Weights of a small transformer language model: 26.5M parameters.
MLP neurons of a small language model. Each row is named by its layer, matrix (up: input weights; down: output weights) and neuron, and shows model dimensions 64-319. Each number is 128 + 32 x the weight over its row's rms, rounded and kept within 0 to 255. Numbers have three digits each.
After each neuron's rows, "fires in" lists the words (lower case) most often at its 100 highest values on Wikipedia text that the model never trained on.

L6.up820:181139099139129185160056102092110073094202099142145088084105124152117126115136152120137189094143150183152104083140073152172112122156115146117078120152132122156117099066073167140164132115101125155132091195115142153150069120170121134131109131134139131172134101111158085108097134099119075128129180093127101133153157153118115109136143180124086118111103080136087180156174156160130165111015129082059083156162102108068126105143120125112164108098139101138197127123119100177190127155101090116136134047162069106129130167124134107150165146120129119151166170128103102235097180099149148170154151108108074119071146145094133125096153192092175107165094146124120105111122110074158148165177106119146141080143089132186189153111140140115110093164125141113144159166048129123188152115124143
L6.down820:117150130114134160118075115167155074126144089150150179103142136131119091110180135131145126162150131097133134094151164060117204145157113089119090131119122098130115164158156171105154095099100106119117078172158098121127169159123091144189091039113137115117137115165150087109072136143137041126129194109147131142136085191111166085192130147082131128103089061192157166174114107127140125111047093103142122109142149184106075146139094124141100149148175106211125203125088140105156137155062138124115109067144114077123135137140126107166141145138113112128187142114152150153052072109150181157125148150116084088063160100104068177124134222102139099174032158122201130152114138114170160126157126123178139085091112149163102087098128128130096147126121152136151155117079181141166106124111166
fires in: "served", "held", "serving", "represented", "serves", "used"

L5.up1098:091151053104090120105086106147167132111137111127114158139136115150183102181082111135119148175172130106150200136112196195105161118095154139095136101165150109133129149094118176076088132142131059180127112104110162111119125217158158063174186096098149128114135168128178145111133099137172079104161080127095130137148110080124175149135170147092151106172121171172137138110110130119082087120160115107198100151121130087081092163108143120168160133156155141113166067102124099059140135203121194144103109142084105179175153105169107088130136145153107175124168118153130153100116100121123113155159154086145115136093118175116084080129083124180074101169052166171102150187080164149117127156081124115145130179150188051126114125119142145139138113109127124154147142105070102105117111098140078
L5.down1098:079120120092064133080146112137137147100113111096074130144135102145149104139094074145125195171172095125155141108121172202177157111165106147089112155131140116080136130199105148167083141126161115169118126092035111122157133186159163087140150125128178041122136096131168108139116109101139088168164059170119162119076145116120145173124157176086162127177112134153102126121135147147148099147109104099182127145171082068114123165137128097122197176166135135117126135164109106026138095117127200118151122102118113201164152102129053085104105112093183146177136067161168163165102138133081173151107084068177095132088168145115123124092114146145097108182080137129128161188138091139105163162087146119134153195145141087117053120105111163113100136105118147089132157108094168068140147130166182
fires in: "later", "it", "finished", "however"

L5.up393:157202134163106113165134117155089121133102147100106173132104183131172146158132177167155131180114145141128102103082182163135098104120110080133100171114088089143166132140126143140140127187167153151138130108113116084085092157148113046121067139127117145169121135112142109142140115131167143112161112079130077191176239142120144108156150148160127131147147124093121088203117142167058080102129126108098160084135094072122096103087097101124137133157102163098112150145119120094205149137117035120129114122150120115097109152111068139159120080103165131111101097149157107137149170118139149188108148140140057144109146148130143159097135099125168109149116128136106159087133132131138135198204133053130120069151096152073174108116130154103114072121089218184111151116169072121118102143158140
L5.down393:119077160068161117133083146137109111171111155140141169101068126144163117094072144137210116138165187171103123172103151121119160090146132116138126131170154115116135134135137118182102162166125222162101153112167054158157101088110165088122105101172129114096139087135130124104110133119143131133128094086147138160117168157121152135191175174100175115142107122111073143175145133126080049079128132163080170147147180098143166068047152125178077101155141170145141107124104099155130081117207111154091076152134128122141147104100172107080068150141173134150117129131036095165163155116078086143139107177158094126095138074167109166088111124100137113135100147150193156108135129084133098078112134105124139057075160078130145078139159161094098142152185147106121177143144088108146133144077141
fires in: "march", "original", "version", "champions", "edition"

L5.up1138:108111127087113119100143099168078098174083139123084114116136111160121190123124100097064137145105092183130113097149102148166130115150144135065115171145126193132158128097103138138155150176118112103142151135078131115149072136144143094163117117118098117127165102097105111127106087113226084174134115106120125128079170115132126125192131149162139131101151122144217165167140141099094116115137130125168134130146175106151119176168103118094174077194139099179143090105204116079074126116101132105172145163105172144151166146160144171117124083130159115151055116158096195149196109077114100131086107176160085099130194145157167081095138143085062129122128061138103119144094126164146161145144113113186195065082171048111080108128070120159141113205088116153169045106126149148156139081144111
L5.down1138:086129139120086140065175116122094132129158087082128109176087113116102136086083118099097108105155096132131096182126132076182171196129056153069091143158159180067122165100065151154129094158124139073091187140196105102103108162146132098121153084097139113099099104136119175150153097172128126122133143139148142127106148113186142113140076094139143154162122130143147143118150136107099127068135140163226149090114144127100148131171117122124161155126153120190119170055200163095115103127132094106205116138114070153160160120110124152120109124071150149174117105085076123129143113093149080152054138099154114143113149159119159092114118119124139117166166123166117141148138125155151143109072142200116218113106134073196073104167059115122137140152137121134161043135168121134149190166116120
fires in: "up", "headquarters", "miles", "length", "university"

L5.up817:117110103171129114129117146189184163123101113160165132114170152122083177172091148170148139131167128122111145119135117154124111125142147107156113136149052148110120097134110084154112126146120160090181157141153125104155109071138122162102157081114077147151069128182097079144120100091141130172161094182110118138115123125133121145066122104071058117124139182164073103126163132096104087126142097145113133094123171127081147079106075151177170132161037160110068149158117136161116117149111063145090079190197176064113130120156086101136104164141134094073086129180148133172133185088128220125080080134096139126152154126166148152084158121134129183108084215142103119168140117107125083101137091146125134147057130074113140186174154121204132108096104092098099105141114107060151145106072156
L5.down817:176113083144133131129133088158137133146132084127183126183072137136083161114092108153142189133085113090173155151158090135144128123123129146071084121192138196094139158101128158126140157126176129134173108101074092060154148076150126128104079101138086101141072121161093091138095073089065111173141113132097071136113132120133145152127150094141124134143107146187130122147138083106180090134145124146149177135110105144132106108180081172142091112192109126127126202126165076156144142085159067113170143162124075070064131159161103177111146139142071209095107103122123158151132133135127169154147069146151152139105123101084136105105134159154178125136095124100071153188131163112079118143172124172107159157117140093088138109146184097124175141066129083171025211140127153153094145129143153
fires in: "second", "open", "into", "hill", "beyond", "fields"

L5.up696:131095106159127107071152087115100108097189089161155125072090151102082146130122127146170115118110147143134139153107140114117136084083139164143133086164158062098181137130145108135078154093110065108155137132076129149098076186173186123185169118084160139124184145156162172104170081154155106117181149114127119163093126179135119126212159169106116180105171157147173062102163134135145138143140094143120099060087123124069110174162136086154116091114122127125148127178070135162110076139209168106133096151173185119106109142148093168085122122182105183125095146131192145142148071138111136114101172130131109103100126139095103134083102175063113190159107088091150115144110123144132152156136144120063125145130144146097191085176144172123141163129099119199117115087124084144166098155116121
L5.down696:118153122068129110146091083128185197129147068139119168165159105128158059142118124114034149133099146106109135206096052118079111076139059136081104111142121138155124146153130094127147141132103186171128128126114182146143101090154115100100105114161057181089134116137138133136126131119063088180181134138076128105154127133116118151156111083122140151148167116169154109129150185189211190155095101158143121127143098163165141127071148081152150123055169108181131074106088135113163169140159115160138190102134139125104168135111169125097107127126074154128160102163170107159133105135117136124112117112110159139124073112092074137172124066099136125084092163097151097132138143074147106132116112142129105129055160151170064152113137138118193188132189076147084165139163092117127170101119148
fires in: "war", "party", "country", "australia", "campaign", "parliament"

L5.up1208:136119111116193053142100099128135121205097154110184111106147138131175101122098067166137117172122101136129085162144139138151171080159133150204118112149080103203132159100144147181136175090165160090115180085094125143156114133147133121123179124084125158139124152196128195156136101163183149135139174166126123073057105124131083154155164102117146146139110091162157096191094135149149065124118133119207181138168107092117147136168084083160049079116136165210128100117117101139108097105113099081110143181151127120147065148146146156168150144155102114129163073128119150123102155139159104148202115091129112114068170136162099080092107112099096081146143115154097142141091117093132124129151122083106105152124126137105109104173137164174051092138122139149129131138106087152054105119161100
L5.down1208:169155162095113148116153064125122061155172110103173072142091123099132146108176095154118112133090127117122053069123181116121120136151189115136085164128078134158091157083152143170108162078122156104119135107068147163168121113222097174174194154136074213108175110107148137164127179123170141128164143126160133113139095132122086143123105131134142136163151122185105119164133117167118066109105160165150128156130092123102119087115113106122107138134084124193115148047118175133183107134145088185108152120123140130076087146152098143195128098164073124136097109118037087041150128138150128126199090078112140101106200116106143141202137140141136098137142102157116119106062102110128147112105099111147141136099165115144100156140140139116090137113193098174139149214142116145119165113148053
fires in: "also", "same", "australian", "together"

L5.up353:090070155095128106137141100150081179112124157076135169116067150107093145158166122163118160147104101150129101103160136129141188183144166108138108136166184150094164150124197119152075084118073088174142120127147170101139111219148159109099151160185149054168131091174154110098102095104097127140125099130092159140154054118156120127178150089210089066134177133141119118144105099135131142160095065140153108163105161137164120159095118166114181108057171150094055130141065177127136129157131130115187138164129106149166104118100150166108129135147128152138132107144112140045126143119114155144113169157170105111144122116176097103107089139107099126124107117120169158115154164067116155119174153067161141136129128124133188109093114056155098151164195152153100108092170116104137134115079050
L5.down353:118072112096154037131131207100102123161139114060195146117093104127155109214106101141128120110091108113120138113099181148090184126174137136098122153148155150130100165089201121145058164128118078183127093193185149104081089083154139111150103160135136127144102125162144141058138103136115094132115077113113109099199168161141167114118170074179081120130167162129145119125083121092099123127142123084155122167093138085117133116136075112108157148104165129108063124133109164160131158207135129134153128131062143162099137186150184121206101087143149158125130113106110091120118161098141151074171131090166128172114090132133075126161104157111109097089167111046101178130129120104131106080154131119155188091091097127187147154121143161165119155173187146186134076108132099113154135123076116
fires in: "him", "them", "means", "himself", "themselves", "themes"

L6.up222:111128190190145102151173134154120167131147123118144189116069101063091150115101100112092170132126083166112133116106198133154136101137119121168128173070132197130166156072097146140118094117089096174144151099170128108097164159155117142114125177127167140205142152211192088172087135125139123163158145143100122181147114122104116110128110128132128144119159139133126158214090109153148126115089114110114120128178157143116159080095130132086097117144114118125032164116136115068186122114122093100146084153146118126153136122122051141135127120087182151102089133105142114078074143141114103135094149105114167168078162116097125168146135069104159127133074076072112119126127110163206112158185065075141116170108151119140104102156130105062047120182136108192101130175090112142098121102154084
L6.down222:080080186147134076123095156103123166171193151132122125146077126099116135125145136098132082076183143141108184076126133136197145130140102115187095192156110130155174182144108085117121118097116093138133120126141141192108096114186186149141085063180080090154090175141093117192122125136167061093126089156101151151188152171070164099124118142114119152121181143078136128180181133069131099142181111125158093167143219110118148062116088096138150120157110132146050100130126132148171130048117156168153086126085113077110081149118166140080085138118135110174085165126120195164119100109143127142118114115161125166157110063167059133145088141156124194128104125101077107229147136139154069104138105146117153111092145147202112129099135123161084135104115110133129097162075130098119160118110111
fires in: "or", "just", "i"

L5.up748:136100174135129124165121106120114101119128172137137139153108108114133117142114142132124172118104072173117141128145101150124132156124133121196101164146119119182168099161138088105110060144069169072129137107184137116107165172130194126174108169152182068139111157150084060096080111126081116065136105202082111143118146113076139123128112132089093135096206093108058144114097159125166155053132121107169042102127100080139138143127120129093148092099138129106200158141159092093116130137150131081141139177185095098159122116098124163122189181138103119149152082155128119159129131159098101134062126157079110173079101084156112110171139167139135134137181072136096159105155130142181131165085109083131162152114107195102181091139121059071146099201135086147111141160070124143169114148125152
L5.down748:151096183115127093137151114084118109150090157163133118178166082116117130126121121117118138084104112106165149174142114190134127136098132102164080121095093143178128116151103114067089102131103134084111174095183120114131167162101176133110095137117178027081133099145083126086103168130130103132135146128113100121129155097078129114203131087068047109118181116104078138178094187165151107098124130144144115105115067118121115145165143083129124122155202087125209133105132098105165161148101095134121131150148077126135178102068146136104142125127127139099137157122058113112092151176136107138139150144073101169094110102149174098142141154156106120124177138126138134105182091150106117146093113091152113137137093217113216086124137093088145071175167056105169143155083118112102123151140120
fires in: "high", "highway", "just", "long", "highly", "middle"

L12.up585:078087096136123113139163114201138120153103123138140159123178157155155123141164080101179140106124078136140093139193099168108160155077071083074179171127087081124162115149150131182155114044128128166109122172150072182135066143060109134071135084117128085172078162047118148161124172107056092137124077142163170123079146117152156142102184124115142133101134129128110162112155131132159066107119115161068125109156094160154149179093107125160132106118171114170136146096150093082076101197129190150205105099087155116082152094111116094105114156122159105133104124126080069095163124117136107149149180095120085106110101170145110145104154071100120115105131108156081038148123150129155093100109162140223120098179138129156154123151103102144110138105144126144108122132110107175141154126116194
L12.down585:126102139166165077119206131165150162103155100133126053107122100122119130124110154119104109153221152166096130088137093125181160123131167167086127147135061126101077119122129117107109117125176143194161106084177106146105115143137079160131140200149114105098100111122255127073124173091130145144112146145135155150146126077181125151180103097123120126096111119059116105150149145181150121134141073130076161121149134157116127157130104085104096122103163084127131120118162135131178092096111126141107073075174137089114060165121156127138137157101052146119087140126064090037132095145127111151103168145098098119132074123159125138112127199092137123185129192108127143128120155111122135115145137125107108100100141123136103159148166102146126095134134131094203098106169129129138092143093106
fires in: "during", "after", "where", "when", "these", "this"

L5.up966:121159113091168092113116145112120115121092127146116101094129179083195136110100170168102096134126137183167127119171118159132075117113136165124095181136106149178199148120128101127117137133175139134097079055145152134089101202114163144141164117131144164122115192165136097120154076100149125151192138107176151143150100106100095117105113119172139148212149108130137146116107145196139137120068101166176106174125119144088174181136154155211086150104144152116118099098077110102094101103172134129085050044030144155078113134132147132137125110097141160110155151104092124085090111131174088136137106132105110116097175134154112110133086099106119152112101120200127176091098093103124121115120162136130085107134114133080111162148160140106118174111119151166109146188132150121163142108172118
L5.down966:111099049103055114140060102152166154056167137144134133106189155139140140130141180108091155174106159134129114152141060181184119113072115141070192168067121159150124102105086121119112117131105133141228142142149115108124131163159104126130108089135110141126193113107100122159142141124090143156170099074131120164145135130149111174084083171094132118093111104057118108119154190164138160162110112111141061106160105149118109104132110083165136145178105165112093066106100111164092120153160128109165124137099160114176115163086162117137092089121107153061137119148122170150142067133145105101119094124089154175185114130123120162115139169119160185078152136122108135110061157137092112141135156126096160143072128138150129165152100086143168085155145096118136125066132189158199133072104142
fires in: "this", "it", "these", "age"

L6.up862:104141111187125146179073101130124104121121143164114107090146095149146079123145099124091135075151128168157101134175085096188100123074186123113097122099137114089099087108169077127108110114146131144120114154154120148139153079142144111121140104191120155175160096153225185105151092123154094130153084116108129129136117114131119137158097157093087147082112126138133226023130160137144160110110128090110144148140149157169174096074125119163042157113110151136159103111120178128053138138110067109101118122147190176120140117137085163118116104118078083046099172086141165112149171136155131126175144146119096090119168101144123132127095141134093104113095119169101114134105119155101104134127132137168147160136178123114091125104079199116118180210161113095109173134085130104156141131120100
L6.down862:108176144133126146176122117096096067141124138070135070124092088054149078122188069166129071122141132175118042138141117104140117139130153207163083070069048142061102111101151135129149170138176084160144160149132133162144159135119131109110138125148142207132166060166152166143097056114200124140132173089153176075129089152179130104093101076112133167157162162133153116111114161118091140113185097103119123115120135125123145091104131090139163168123204132133111155088123128095107128159072102111174140128143207127214146108106116176130148133146080128035130091114126081117184138164144167112163118114194090115170162104147198152144122115136090135140098117182171138116118111179148123159162136166152089104124078200132136189089113133119119136165114105147078099171138090169131135159114126
fires in: "used", "up", "included", "sold", "released"